{
  "bias": "none",
  "optimizer": "adamw",
  "steps": 6170
}
MLP neurons of a small language model. Each row is named by its layer, matrix (gate and up: input weights) and neuron, and shows model dimensions 0-127. Each number is 128 + 24 x the weight over its row's rms, rounded and kept within 0 to 255. Numbers have three digits each. A neuron's up and down rows have the sign that makes its largest values positive.
A block is one neuron, or neurons of one layer that tend to fire together. After each block is what it responds to, as a language model described it from the Wikipedia text at the highest values.

L7.gate145:128125176130129107160127136120165131120143153121133175120144131172136100090135110124131183149126147108165084108098140129120106159163143149129144117162140120147128173136130114166134130145105126119143178182107129134102129154170144120082120155141169153117138183087090096144145104161122129142098136149099103125153114110107108170126145132118113169151140106132155133142097112089120168132098
L7.up145:062096105148126116131122124115153156128143131150132181146149150122135137098148126127095119089080105130136141116100157130144144160148120112138104133110085098126130140140139128151136112158121139082123092095149165080110152146145113113121101170114109164133119120118129127162127127134129104082151091107148130151131070088128158118125110104175113174121097122124133079148135117128117092119103
L7.gate164:092140132145148131126140104129135142128115201121142136151110100125136122119114084169149154115122171084106121128146090125099126121121169104128082123154147153107141116120108124117104146142124140155111123137170133116135155156136160142165169126153132197108116103132131147114098088148145102121121167162150142141144151133087109125149105140101079131143116108108139100083109175128108108126148
L7.up164:125136105114113164114127133175148096131130154168129157137103100126126156109149164113072151134107077110103099132136104161121131124106185147122149139110139145129113093077113099130148181093130147113095127091119153108138149152151130130168152156134161120110109134143158105142131085152148181091162103161120104077162093138108121163110129131149118149149107098128105169120148142134095127141084
L7.gate247:113159120136119134123105163124157143135112137134119144144122126104138114124163138131111097111106130127128176146136152129132150124124152133075173151109121141144120151091181144098184139120138142156120153130083101172136075141140160140101099095161175104101103157129149141120149133095126116141161152114112138160125117146159141107125157102131089116126108150149117133083112149123091110146139
L7.up247:140090112114094142093119142094123093111128113120135123123105129141112125108144099110152146121127158120099155131145134133134142134135130136112156149110113145124121144132126157143159106130179128145120147081134186168112094138138133129128140117152121118125160147135158099187142145102104151138105104105137133159135159115093137148139073079128142075121135140132118098119106123154110132165132
L7.gate259:143125099090161133092119153140160130131170107093144140097105116126117127115120107085159148140120138116108110134119080128133105149160180129095124151148139148149149158156157114134129117117121145170123150076205161129136122123095123115067110138116107159103146108106134138180145110151106163092131137153091106105136161167102109150158157111147127156134126145121128141092163107119113151139098
L7.up259:112076159123164167115117114145142142120153123123157150194130134110104073119156122098114118138126152156110078108134140165130103096114131117142149147123120061119088152192109149161122131151126127152130135175104120071080128128125118121151149163110117103133111162118174093117121144093108122136134115119122109164131105132141126138148142123123090116137124124174142083125130113160166120166127
L7.gate340:128123127167147126123138100107125132148144136128177093146134145132025130144122131158127132141118102121149115105152135121116128107103152139120132121178063109103129118109112063074143108135132079134135157146126168146145146132120142116079122099074118132163170113154128084158161137115098148131151114131113135148173126108182139115145184097175163120130105155138113139155108106151164136117126
L7.up340:145125131159142133128170118114110122149179146142142117129127106097142145130118126102154137135159120079098110129108150121128154124137132185102090157107132142124085110118169150100126141099137185140119098136141096109161100088135178180080139130169128151134143132104114166123099145135119116124130130155143136141133119102122102104142155139115135087147150077118080116104133205138159119108120
L7.gate450:124116156104152121156095116085106161101095090132160129152112149135113155103161144135115090122150138139079134108139115142138107135113117124123163190132107110119093134161137138109129079129139093069149134166145146131124088153157120084133097189129137115126136117139123142155153168131115138141151098127108140131133114141109107123121084086119117136144120142126128094070111121118118165105071
L7.up450:097095151115131152103071112113121122108102124092127204132089156137140127146137115137160106148102135159126152098116137141141113117117141122157135150115110150109077111087124140145160126115114124123102148125185148116136139133135142132118134106103158116113156140106117184122124140134148172138160130141136106156156139149119097118092134094121102158137130167119123170105138147117145094120130
L7.gate523:091122149093161105118095112124123158119143113120139141103109113118131105158172102099148104091107113125121134116091118117142150112127136091141093135149079114116111133158140134111163143116092141111116146177066154171114130137116120153070099127108129073108081097180164121055122140129151110139121137144118120140075133142139144128119102106108140145109105134105136109093113069129150098139125
L7.up523:159140126124163111126109137165132117145134120136129103080114123118117142130143098157141113127134111162126121126195126135150133134180147164119145139137111151131140068138108113125120141177145127120104164111142112130099108165163082079108112125136205157119115129154138126119110161160100148156168111154126102154117143151120151141119085102185108112137127141157115158132045121134093140088138
L7.gate524:109138153065145136108099075102086141140129133114081101152127110115107122133110097123169167152097159163118129137102152084106136102101140144121131145100136121150089113113126139098119100097117153123124162146077128112144161117146171114111099108129157107123107092086102154113114120137137149104122104159098168104087109091130153140103128155129079133133114105093116105121118105164119129161095
L7.up524:124100125117115109138110128126143103104164108116144146141126131160149170166136119159135126141118135083089127117152119112118128163117123126158075136112158140138107127117149096163144134105125099146131154126132126111139161144133152117116173135154100083094110165149157106154144120122130150104119111109156151152147123117138105086095108073123113163120127126139129134124081173163110148159147
Responds to: Encyclopedic location "in"

L5.gate216:139096124079080103102146097147126126162132136145084128160163119136114120174098112091126147132118111104126088127095171158107152131125149102124115052132110080132106093127098109100128146106100126110128143148116140160051150109150137185141092143181135151131095139095116103170125128130115122115172158099124106082110145116107094131119118137150152157151117133138109141134139104117138166096099
L5.up216:157100106149117127130139091196138117119123123134110120138100122147150096120101133127087144122103141105115125114106117154137151126168171120084138110114109135099099111088100095119179132117150096181175118130156122118129119166123150158113137136074137115157148143116095161080119102131108145146113080128125113144138086136099154100137142107153138111111141140130159117143130113142152127103097
L5.gate264:122140153107119158127121133151131117117134102103106123113150097096149085101166112136181131167176113102132158129104157148118140079113134133149137129142099097186135156134136099151114141124136145153083131138085099147086123117135097125126116141159130160120138127122075142130170128122204118099164131148117150131099136133161104095161149105081163132119165178091097134105106079138133138108122
L5.up264:091093148055113116119198128143119127189182121168132118151102141097127166140188137079164139144094144118141112140078116169133135131173127082126115133148108138160102086117146166183096131134146137134137138125136119107135125090114096128141134135111112135105119141084132150160150119114128164150116119089172120120180135114130161127100134130125105162122114139111127127155142132130135125159171
L5.gate396:164110114094132101143128178150066129136155135140093121147137148157138141130112111119151126133117130097119155156118125156104092159122108120102110156122109142167133129091125123136094126150137136133163091105167105084142115168168137093121127166072165136136149117139128092157161148164118098104129107109124078141134148145123130148116167118160146116122152155151173139130138147150143101128093
L5.up396:118081130135147132155104146124116136132111154128106130135117109139129123178107119132088164139097128085118173129077121120090092125108112134164127146103141080152086125099097108147120145125114096129171163112131134114073145143105147169132118112148107107150137155134162108144102131139120102130141101126170104089129145137147120096123144137119132090170119105107147092101134086093174144097112
L5.gate433:122117089121116119134125126166132107090134132130110144132146103111145113107115072151100132157111135129118131089121102155113143132141159087139140096112171150130090095106123175112110109119148153173066169151137085135130096136128140153123149117124139127135137168099145096141143149131181128138118172132098114104137144127161116111139171133105171150115109147100118144124145116169135135127117
L5.up433:170171169116152124128110115137116115147164104114111118087118157128137155105158112169127111116150108103097146129103075155099130166122107140144124129160129127072107138114124130123143118116143167138113115141105119125118140159114159111111138152107167111176105048164116191121154163126149144144137126133126143122144118113116127117106119139095066111174084110121147139113098138136161106113088
L5.gate436:134109097095130124129087114104147130156108107106106108107144100108196121141126136151124125124131104087090155129085136098092142109115155059097098065134109144089105158119125106102149154147147115133113173131085159150121165161189093096129111133138076105119160085149127153137153207124141117095153096142113135159104139099116098119113129142144149124107112115126108114111099133110103127110123
L5.up436:121105118141111146153109101132089101146088122071076164126136130118127113101090152103081115120075181099094146111106095115095148128097141123136119151118134148110107121123120084096127136198123145106138156118154106139091122142130139120119088127144103141159121125139136133141137167103134115107139140133131127127138136166175090136113158064140107142142101160103132157099116138123176120129130
L5.gate517:142116133120158151106129099106157143163135116145141143168128129114127111148103108130133088138030078122135157141126150134130160137154127100144105134102128081122144095132122126076117137127149127135093148153155139138098083083146154162124102150136126152082150117139162090109147085155116133161131124117124088084145104134091119129135174062089139147168145107087150102109160106146120142067129
L5.up517:133125149169158142166098122146107139109169144152132149149115122136100128128093148140097105136149127176161087142093077146118110109125142122118165112100159134133146099165102049132118083148136119102121161155158072114135096101133150146120133142079091141152163109153119130142131116098132137137093112123135146143133160150096156112115155127166127105114098081146068178100132134118169118105092
L5.gate542:091118145109109054124091163115138082138117144130106155139128163117082112125153133114153103147131120150139183170137113139167152123133160166174187125122126083117144124124124118108147129124139150141131093091135162107117110156131121125118128175097157124113128105089122138133129148156131183113179144129113099146163126162121129123122128111126085105130135154087184151156133126130138121132119
L5.up542:092138185131100096083090074125167157109113129121099146095153103148121113131164157104123135124123086091133123137162146132144147116096109115157148172101123082138106060080110143130125147137097149114103108142142120099101150143152096140110122142119164115144119142089121139087080102154143113148176125148108104119121162098128134154120108126105125148132114125118109122154139138118106122094129
L5.gate574:145128139172156173142111130115156108192099123151142124116127100139102115153097128142113131130210101149110158150107136116131133114125129088107167136135126109108096118123111160098104117109108147098116122093127134147110150170176144107164138150168122113116148116111143118158158134175118101093153104106100125135147179133149128147141160144152124208121084113106148130106147100169128177124073
L5.up574:162193121168137099103169098156114153138170085118112135119089144155128154173094152082095151126104108140071123166116118126092152085134128120139167133138088094090127146123133163098130133118149132146111134141158127085114151140103108198130118130162109145153144142108121135121169143155111136133135119144154130177130162111158154104168173108112111100136098150125139103117115087142123117119105
Responds to: Article-opening "is" and word fragments

L7.gate178:102119131116113119145117123119082109113122111102149123118100145137205160118119136137109107112116144110124156172138123130130102152109149139189137138118106155122146140143127124126087085101174115089128103083126132154144147121140110142110137106086141153161091131141116162121124114100130155148135089126082073096124087116108135133168101131119106152147132129125166145147106121102129137159143
L7.up178:090163095131126094146168165144145135094138102111121146152086129126122133126113123084183142129131098119104125088134155134155169183126104116126158113140117144102163145089164139107125176131142131118159111104113069147154124129186099090137128180143122129119059132135113142152106156119125088116123142128101134113112124150163119142133072162132114124125110127108137147137131098159141167163134
L7.gate227:083139112091122121101105124132100148128111152130127166122122097092143112133135151200137187094128125102114099140112132109161132200131110107142126168136136097124088147109109138131119094134141155127091124130067138135196158107164123109148127113156112120149148117100170109115108134111156082105087147133139166135096125115121142139156152154140123133162134109136117135166141153151114118140113
L7.up227:088153139096134118122092112120158130111121164107137114143121098137114163180125132137155134131120123134179156122203078144134113080126147115145097155162163131111136155086138098109142166096145154157145074097136118122141154117120123133145140111175139119105137125141140104115150097121137120143103139139142153124133141131178154086174133095159137152139138092155190159169106156155135140108147
L7.gate252:110118113115123149111141152101093126146179150113099108133139125149128155179143120141150149119147134110111145101138137120150143165138131200159156157115085117148101108148136147112086104098187169126126080096108112106117119127124105141109121125128108127147172125140115146135187129068140141123130101204113140137150119093098140153126124108157111165115106125120134138149118130128134104103119
L7.up252:121104084121130170135134141117120129100108088089101140113133143147152133143128155147126090124130137120111143081120098118142106108159109093092122103131082142114111083143164154161090129084140116111114112115091109135103105145137095137164133089152110141133173140136177166100134140116131145125126108160140112137104116120112138119087087130109104151091125131073114071127143154125101105099150
L7.gate254:122135114054138126136136165098137126121122106080125110090110148158161140145154109149116110137089152122194154152136171139132112139114128156123113125162154153105132152106146146102096121106100165120096107160103162124140124148143088141145145147164155146138116138078129143105166170102157112140116144083098111114123118151144129159135137163171120153121153127124130087100132118116120178135110
L7.up254:157103122125124099116168117091137125131111132144147112103135150115094180082164136125126117123098119126147137153107130116122121098151107101143152109099183164107095103143121159151141121140157114118116112113133160150127135138124157146132128143132146137151095070138071167081117127098166155140123116117113085130142134143130153135145130112138169131153127090079131150144117115141117169143094
L7.gate278:135128087089122115149120103176160195121121098116112167124128141100111148083126124146144136107114100064119137116122104082117127128093129127142103173118137124136124152116172105103176125082177166120112169091122118114121097138054152135123162139104126102122157095156121132129145107113133117117096131135102149126111114093121128115117089123148137114124119135119120095153144125131135112146125
L7.up278:113075139104096142139092135118158147108128145153137117144145112178174184156152147128159111120154125111120122114115136121109134108153135131131175114141129156112140140101126125176104114094108142091109144144134171118121095129105128099123113122097160102097053109127125105141096134123090138098158140117122136107136103090134137108101117118176128124144114094152144091163102152106158140170118
L7.gate364:090090138095126118115105106060134110148100112086115131123140124148140148114145138187106123090083112135090132131124117120133139125161174105131074159180129121167114100127127145087139129125145100087146166135149132117095105139114101119121191086142086129102117136104132141104105114110051107107133093155116105097157136121146117130159113105173166129169143130137139111122106147119130112105131
L7.up364:144128113162114121076106122125142103127126131115121118080168130148100172152128124121101158185104139137114124129115130113144113105114161165135112137155123132106130098114076129123074120109108092111144101151149131120130152152085114162093129137107129111137126174167136131147104160102142114081121158120159132099118130160117133155111129105111097138129113110111172085123113130140103134111133
L7.gate367:120147125109126094124121145105088134141144109169119145186144155118148120082081141093116090128161091142162106149137113108137106111154147150104112147154113128161130113139144120136094113107155157179105115165127156126125150129112089143115118142074113157144092094133103111108134112136118141125132119149107139140124128138148138107099140147121137161162151097142101117137130156110091161112054
L7.up367:127093144077137129105134183154142143146160116128095150076160142091125140146134127120105118178162074106142149158087071102114153135158114132133120120115146140129125140156134148104123086147094106129137093163108137068131129112141098146158148139125075090140093143090148139144164136113132160152122120100146122134113099139095127150106122117173102145150166140116100147132162116133090147141150
L7.gate477:114169139087080116082102154141123129147181147143140111151117119130121175132152118142163126099127174111096102104129102085115146107149119130108111145115118122153130111121121183130139153115100139134162173103142127148145109171157160107127116109145131135158088081144136143165107131099127122124115094122150126106137110145175138151102115134119139120127110128126108124139155112137096146155126
L7.up477:145130106125117110171112160130134110140161125108100087087105130120133158140111158116150130176121157133142108105190118110097159107169135118110118183138125133173137138130130118107139152158117121159124111109125140103097104186140098077147125155120100164135107145150161104150106107125135126068128145122159161123100123142094091132104159117137120145130169108130175102154133166128142159128138
Responds to: Nationality/place word endings

L5.gate69:134102179126103178103103126140099061129137105136102092152118155115165145136113087094176145142124148132159160161093140100078132154122140131111127114185107096151113157105138136103129102135099128058139126099090118115138147159160127110141126173174155142154119164115167158138126105151173108141117138156112137113078125101168143166159138108137104137119129119093129118117117179116162129164093
L5.up69:159138097123122106149112110130172175138152080102124136153156122166146133114145113123129149141106090089103137070105141097081100197116138162132077096136123138134137129146104144140149113122116121107156157140138135165133135138129135149183105134097153171150098151088113142113132129149129135112120123081156111091112130064154148137146141128111131095113152118146120132122105096158114074112111
L5.gate72:084103145136116111096121107126120103143156089151131138120127156137119075128144113091143123123131136129110103178139144152103123164142078134148147118120133161124105129099112128122136084154069067144177115090132120135154142129102122106124108148119128099138169116139133157140154137129089138104131131131117151107144132126178174132113111109091138166111084110098141129171125113144106177100139
L5.up72:085103122133113159122163164145111083131096148113130088119098133148131155120135098090142062112163171128154105158177146103128150155113138166147099114136134140136115143126104144113100142164129165142126165127147088085111121154157134144159097135103143140140136142100127134152079150176074157100162152126160103164179141127152141169146110100097109103116093120122126119123123154121103148089120
L5.gate122:099139132108139154116140063152093127139144145125148104157147098154104119120132104161121112167119088124115146106085141104158139145106154176155122117121126118132090136120158127089090143121072156139139135111112155128125127114125153140133089126092149148106138143088167085150128122160104115141091169128121146123130137121111181164144117089134126114156098089101128099142115096121123133116152
L5.up122:094148148125097156162127105135144161132092169166104172153076117139134111092148148070101127120113122097127094076159163112083130104084148177092093096164135132188157111157123119115152174079108147111096129138116098181093126119117192137152123135161133144180137147126119141103134113142122132150148090125154111131085143115162145105171095110195155137155152178130121101103102126112111144139145
L5.gate338:150094113109118125102126143149172095121093129112115159112087105151077131097119115142130101115135142113082130170129110098129171160143148144125169134126130141110153125189095155135114144094136153112095137168112076162091138119129141112143099109099127111138165124154140125173117171123068096095139165108136110155148134129092126120135115142164099140150142155143138134148143133089158146113123
L5.up338:170107148093139141120113145114116105143137179110187121131095105115113115173079138113129133165091105070090147123092130103163143128118122125133152168117138157110154074127114183158137099157128153170098126144133072166085117123118141154107114094101082123142111137134120137100132153104139137125159143111116115090145120110133095142135120104123151142107146159091118148120123127111134140120177
L5.gate348:083117146126112102175128114104130114113118140136108130099127108089170127129150102175179117114132099129143118128147119142117144155125129132139131077150127156115122138113156150107143077130175127134126131104124150143145115130128139091135119148138181135120117093122132120153120190140175101132126140121085097137132147145100152126141112183140125140107124110129115183138147090172156114160104
L5.up348:119126111157128077183145128114134061151087171097129101165095083064127168149108132135165135135175124138137152087121094151102097135141142182118132082111118139089155150139111125131128140105107126139126124092145168138142092125104172099118130158133166159123116133151081153106092125150130148095131151130150106126118148134107108107140103135094122115147090083085122141143143129140140147146117
L5.gate369:123111137088136125157121077169127121161129153176117146097132091148093130108122110094161094117139071133137182128111165134133097124105138116136121113119135113145139128113105087113115116127116107134159085095104154135125134115152087140110117130117127135101144158130169092154141137101112109079164115134158134120133132114135151129103088156090122083123184177114127126112108164133113152118120
L5.up369:140139185111142098153123139166122163160161145126112130115129137116139157165090143097101141134158138147149112158115132099175088137189110166162092164134138141151171149123103088119144112160097128161133133145096136133063159146133133120097116108128139141122121123146156141117156114138150166148101133100147136122110107120100135183112074112125153140114105126117132119162108123142137143117139
L5.gate371:089162114128101107115124102128105109133129139186131155173158148112077119132146105102130135155146123104164135111087129153099138109082110150109119104160180107195101149110162162106131126125121141159107141136082142140116076144065151110149114139193135128120123118093114150142167116089122132143096136163127161154150115157136140098136117086131058102097132087115095109107130145137123094125154
L5.up371:106174112107119094151098102094126123181130126105124115119100151141163091167167162124148109090106138100119129124106162127113105077158169124131119154108142146136131192149124157087136133117105119126094136101145155088091113113114161185123130111113141113136141132139130109155139125120157135124150122168115114119154104134148160159141107131154144138141110116125120166126148110098110131098129
L5.gate379:134136140107110112115114134128085151118108129119129174111138095111125127096120101089140090099117103107149132143116138176066104131131161118165195124157121115119096111124113142112130100125136142115173134075154132118147156145130162131126131134143111139136157156115134161166151122144126152119116125119125083137160172130102113129124119162141071139115095105166124122113125163157149135158119
L5.up379:177101092160143126142125128197105092130142123172159140139117073154094117083144133156090129112127131091121116090115134129122123163122183085163110117133146138152173107083131073141120125127073093147135128184130113123143084132095189134094107133135146147101138112145123137142125137134114117129034142153123101136157134125092107124135148153128125125129125104136123123145131105124115108142105
Responds to: Mid-word vowel fragments

L10.gate249:097087094102145148101092146125076073158102109115126154145099150150160117112104074161167132098155125124121112150133132138131105099132140148114088164143136116141084099134122131130124129118149099141121136171125103142108139134094103141100160153132127095156139119170136127103129166124111075139175159135093093101118111095139117147123121140165163130156091140106089131109161100141111111097110
L10.up249:093128099150139147093101134154126134121136168161124138138146154125153125092101141151152121109104138093136124116107142154147131124108098117130169083150144135088150115110133110118181120149164122098071135144147123134146129156123128165139127109123135097134143139137098132119075081094102146124165099149113111141107083121094109144139134125103099157140100151118140115158139085147125138173142
Responds to: Subject-to-predicate junctions

L10.gate81:113138107128127115151126155182115133147118146123151126135145133117129127110154082153101139181083126131163135143128108136123145113125159141135069127121143155159078128123128120125147106128147106129119129157141128118122171098160152152179102062142110102135125134172135125118146113160086093111166119111091106164092133120187099128097118157115100139152167182117138139161166157108126153106129
L10.up81:133134092113175160131096127166091149146125132124114120085094130117180143110082117084126127124110121084177117186129123137155103139142152152147130156130149080157144153110130150161125097109111121119142138125111110124149137057100107070112159161122132098125122135134128133142153105131133082128163122130124078140106109095122135178123203134117100131131142090122119140112101101173136153104148
Responds to: Mid-word subword fragments

L5.gate13:069166145126147149133188102182109162097138090121147141103113124132130129107123108103134100175129130123141135156090142128137117121112142196173129113138131134120123125145104133129089120139113113147087178122107144136132121141127123138075123100070136138116134125092112126148138143097139200134138176154117116127127132125111156123092137172158147093132134124127115143113153079156088142092109
L5.up13:136117122129135094160092130145138111180142144100121101103084131156157125107159146163150087136140140139135133141160132135107103141100178108123127164136191142121101118135137147133123108118137144105124138140143131097162098153103173156141138104146099121146153132104120103145120181115166152135137150094128188131135130123130130090141106106134131111088133089154152087155083129137130111105104
L5.gate58:116152103137146134146109128151141092147098139118164109113089117123137114110095132125094115129093159130126144144157131141102085104140146121142163100103165103138108123121150109096145100108134164117104118160134142129121099156157120112135122155125113097099100145125129131159138125094163068127131124098058122114133122110128148128102106152148114108127119115104186143126135132154112129101140
L5.up58:123107097124105100157124090055084097093131128117141123130138133155135151135097115110147124082124121150104139138123096098142126143114158127125129164139152119130141097168110167091092155120096127167144145177137096120142174119129152170125155127125140116114121106129133145123132121151133141178119127106117111123148097153118140099091120112112104098143089117125138141112158142142126088158095
L5.gate132:131133172151135084147108098138105086073130128106115155137152151181166114123163123138124143129118223146120095154118139105136127127119127078132124121086108131111151118128138119135134139114125097139078145145119167115156150138151124146103110144121109129098147155146120132116107145140104144118132097150083083129077141085150121115121132140114137139171138131137162113124165094156126119124123
L5.up132:120134146113167132145126108128146125118142125110120111136144130154145125150099118084098138142123097143121124130137141152142129143109121111115103147111097137141098117114119144108133111151135104141145071159118119107084142160151178174097164123132126121082162130108132138151111124156124100167139154101088141128137142161118116148111140141152051131151132167134117130150150124100137113092119
L5.gate202:113110117131136132079074163092057141123142128105099120141115160129173093092108115181156180142097127127108137152128144090153088128144083175170102150163160176126185138111140134122125107092151138149146148137147114128098114152126151108132140124164100125137143099120097157168138141145153078132115164155092118156125154121140165111095136106115139096097115145109142141171154138177093118127090
L5.up202:089136109188109144146115109111117122125102104104126141088116159147130140105157165123122124153143156175127153156092123095092089118118111139100097129135128169135139116151139105139116169119163124113176130146100136147154165124147141095145201131127133145137123106133147128121120101113110124092122075117126095159123154110153127090116102138154159093121138146156106082088122130154158127149103
L5.gate231:123104117098089108089135094102109131144142150146111118126149126139148136119124133119153130098111182152154117151121131131128085169123097116107116123143133125133110135125128139104196142151148183147110149104108163132167130141175096103115128120171154154173166113151118137107125131149148151132155135114102098150120113140112128083144155127162142130119123142124135147110167103150105156161102
L5.up231:132146109141129096104145169127142144146151102093177131100114158160147142137121140083124144098145148177135120093167133082138125138150093156136158183150127131124119142110128121119127101128115081135149116101151113122128102082143096166116149113138172102133114143115110122133125133152152120123081160101103116101097112132121108128094129120160092138181197105133134128183074129156111156117110
L5.gate299:118120092103179142135119117099127083126081124117111087092139205111126103136094107113146106112128122130123159102156097152119125164134127152127131121126134125107165113108170138109131121110131134132104083107136119123151087137124110137114145118139096118117153122127173087100113118144180085124117161108137141142100123129123103147169150143124105140123106127121158139103133075164140109133117
L5.up299:138163141143137128121116147137099131148109148108129146149146122145108136115087104125089132131103143142116098155105103141114145149084169121129178107112097149121052122146134129100190113147136116143125164117118138104107117132126165113155114114157117132138137134135147148122106097120130123163125130097080115103155148139166130163152151150164095129133139159141166147142145144118136145167101
L5.gate317:122102093137150096150155164135110110093136132126128171138142150132119153065122128116124120129139185129158131112150088125140114138131144086132144130128164153137091104105136129109126098139130109149097141139151126112094130140126128116125111094118103121072121100104134132119151113135110124123115128144106085092110118090111174184134159145153084134137097089151158086156151140134122137128152
L5.up317:167136130144166118130153116187131111131145159126130144147143134124116145096176151085147150139094163121124098119156100142117123094145113129140136145117136101157125107142141097111173105167146085105146111170139124124106157154130161175135100134046120116091135125114090081145084097148104125121114133104120122115146167107130176114109051174144156127123139131139128114117149117123160125117129
L5.gate419:139198094104115115154147138156120119130154154123180140134117160157125079138109104141136089133102156103100120132099126140123159111128110102118101137121104122105110131152123105079097118144102109099114108105137083118153117095103099145104141149091162171165109128127123181106144129146159123138106118124131101065098117142132168109092135120158107159100117160158114155113119117135073122090116
L5.up419:134147103104145108094094140113137138164152099118127110115194141135111146128144080117118110104118112122130123130140136134113163104152108178135151162156104111130129120096074138146140118135116138139115131108143173125115165124128131162110114127109115121127138121119079128122160142146159105138099115127114121130098156093149153129056137110081110108065086159113124138126130208160126124140152
Responds to: Word-final suffix completion

L10.gate4:110112129132178147106096160131097152102143093106115133107123152167198153129131172173159148124141109079115102097116098137091101125151141139182158143152143118125125117179116125124063135086167149114128095129113145089133127141135132092161121145097116146179115119173146142107126103119124129112128130085106135149120127109150135138105136148106149152123107129127109111176108135105129117160138
L10.up4:109107127118143058105112144127103138135140066115114117112083147113098128133113109117149121138118130102130148154151141126155145133124125069123082132135135142082082156103143139106114143084134128132125165122099177119146114117099099116175167155134111096161077107091176086103108114109122109119106139125109129152147127137137129206091131172172084139151111107135095153132098169148107107129162
Responds to: Country-name word pieces

L7.gate15:133108117157100144133115122133109157171155145122114153119131107144118138106112109128095157140142120178163107143138157132091160156142169107124091106123099132143150103123068138095131141137119161149083135136176112100114090098131145105200126145114158112057137102131155131138153135165115107173168121162121092153169129140119083118107119077116142127187141115106113176134147095145123122135137
L7.up15:091114088157104175118129138131081111134092156109102153144103098113100116128164150155120131119114107161121110121141131136133153086060099106144102132113138125109106068162118114146145102151127144149073139167157080118089125101147165106141155133148123115110151117107153109140096119138123091136138135132152097188163127175146187136149153114131099098124157141166112135167100108145112119120137
L7.gate50:127167124141147091144102145117120120122127168128083110115111073144095129138124078116118164100104076129130140133097121130149129140123071159097125109155172150155156131094093120124142154148116100147104142081107080123138118139069158145115101108112128152151113139100128142158107146136141092144138163121136161143143109078114157125104110090149164116169106159126132141143084156103160108117145
L7.up50:145142097138106113181113110149088124144109121137109127151121096128126158140151123140132125100110088151082170084130149160121126122130163140088082145162154149115162075113095086116162123157152116139099165092104165102112135093113106098173115120112140109132125136161079108129092142173118154186124121104097104139129113112171175129136166119104148081145128150082112087193071166128107115102132
L7.gate98:110123149119135106175147177130122098128135138143086127117151124102118144112065145144129128150136173120150134104128140063127132130051125105170128097142119149137099108133156146082121135119144147097146173095141145099129115092137105115105102094142159138167153111104167141150140131124094078134070154093132112153102091104143118120102126116102141167139126108153111138117097142149113145131125
L7.up98:151086145133137176142126152136177054124107132077110083104131112141099141136105158103106134129128122123134124099126125104148165144118123131097113141078172118107093127125164126160097132110182112130141105121162106122084091158136177132144104125122130160111134143158138144105115127161139114122087165070181106124145162124107116118119108144121146136140142189150131148149133151114149119096138
L7.gate165:143155108115163154163125180142166104147122095122116129121097094104127149141133127151125084142134183064156172088140095119129164191165131094159133144118154140140170117135090119125128119147113144114133108118113129138132106140147120106110145165145086145141112137141104109137120107168118137129112088153100101156133117136087154163127123129162072133133107085147066141168104137144102106117127
L7.up165:160113126108104139132187115057143156138089144138143125215132120085174155164141132127159098129111102059126171144112114139106156143119120136124126112108152119114080112143168154091110117148139129118133155115128131167084119116117118100195130149123102188114087104142110091189074127119123117148170122095124152137166131143114115117174157119156124146127128135119119101152110105143155133074079
L7.gate195:129161124140186122146148150107099133137157117137144132125171121119084107138156108153149134154151189145100147177097151130088141171133144149172118112128139128166133143160126124139125122111136101103137127128121117108127154133110077132122147148102125160159136145132101119151117115135175124103115174119106146141162117116087123158147218093123119108141086090136136126129091101170121091116118
L7.up195:109124127110155145106069146117126110108117110123161107127199167115133145106171125148097175104131147108096126108129117116144134141129116149154085123117144131107129148138144164134106135138161076136152151144127115102143122092127142169161119113119092127139131177159104113123107116178125126136158167076131094150149136152114154156153136117086121134165078142113109117159123138128134147119114
L7.gate312:129182136131114118108145131145103126135126126165097137102085109106128177080100103118131121124135152099126155117123119121130176135099104116131081122101138170123136148119121117111172132097099138140123150104108108147138114140114142117127159133113142177150099103104151105131150124112084074147136104116111093132136122065139126128140143146114141119142128105135063105102181161146105128134124
L7.up312:138177154138147176102143111117160077154115154091151119154125122144163103153094161151100110149148150135121127149172163137144124137116110172140111120111110124116121116172125141147118133088118137115163142136135110148133133146147175165141117132075130115127153130108113124101103142184147133128150129109165117117133116140134120122100146104082170111142137129117098138136173090100165100155103
L7.gate528:128125147116101116122075139091125121183137109126122164144083148147150126146090110113167118136158138091145205103113111116125100145132104117142124136128116150136170133117100135146103104130136106140145136123114087169137091073113124163099147115100130106170122149127126126114186133103148086111105156104131113175093118047125096097152087153164154127128169126129123164144135137143090135137093
L7.up528:142139093174119134155114105091121117141099106124143098134128108161136159170126184124104141124115096140100141151094148153109140174142135144119107159149107142137105098098114159126120169136076119177141081122173149128146129118141145151131106096141095109151154152133110137137111115173100128141116165151134140140108136145146136076128107146141135122141176165167131170125126136118105103120138
L7.gate540:131108102125154111110153114135107163120124133066121148101110109101171149129130143144082152112146117095126122117109137101144150134155151121122123099118157135114154131153109164126121122113160132148160175142149135126130108119133106112130146112105118161100123107099136097147136159148133125118102149110109095116108114120093174106171155106093140137108136163170116118175137141142084138086104
L7.up540:110116117126096152134142129157117159114124117090097169090160126125118111121146156138132094147109093155140163110113133131086111128089114154134128148138138112141139127137137142122133143114100143126116177112136129171128133119129113128093083109104108079146139140165141131109175176147100147152131092138105155099120141143071132126161125144136146122103126127107067084149148119139144089098147
Responds to: Mid-name word pieces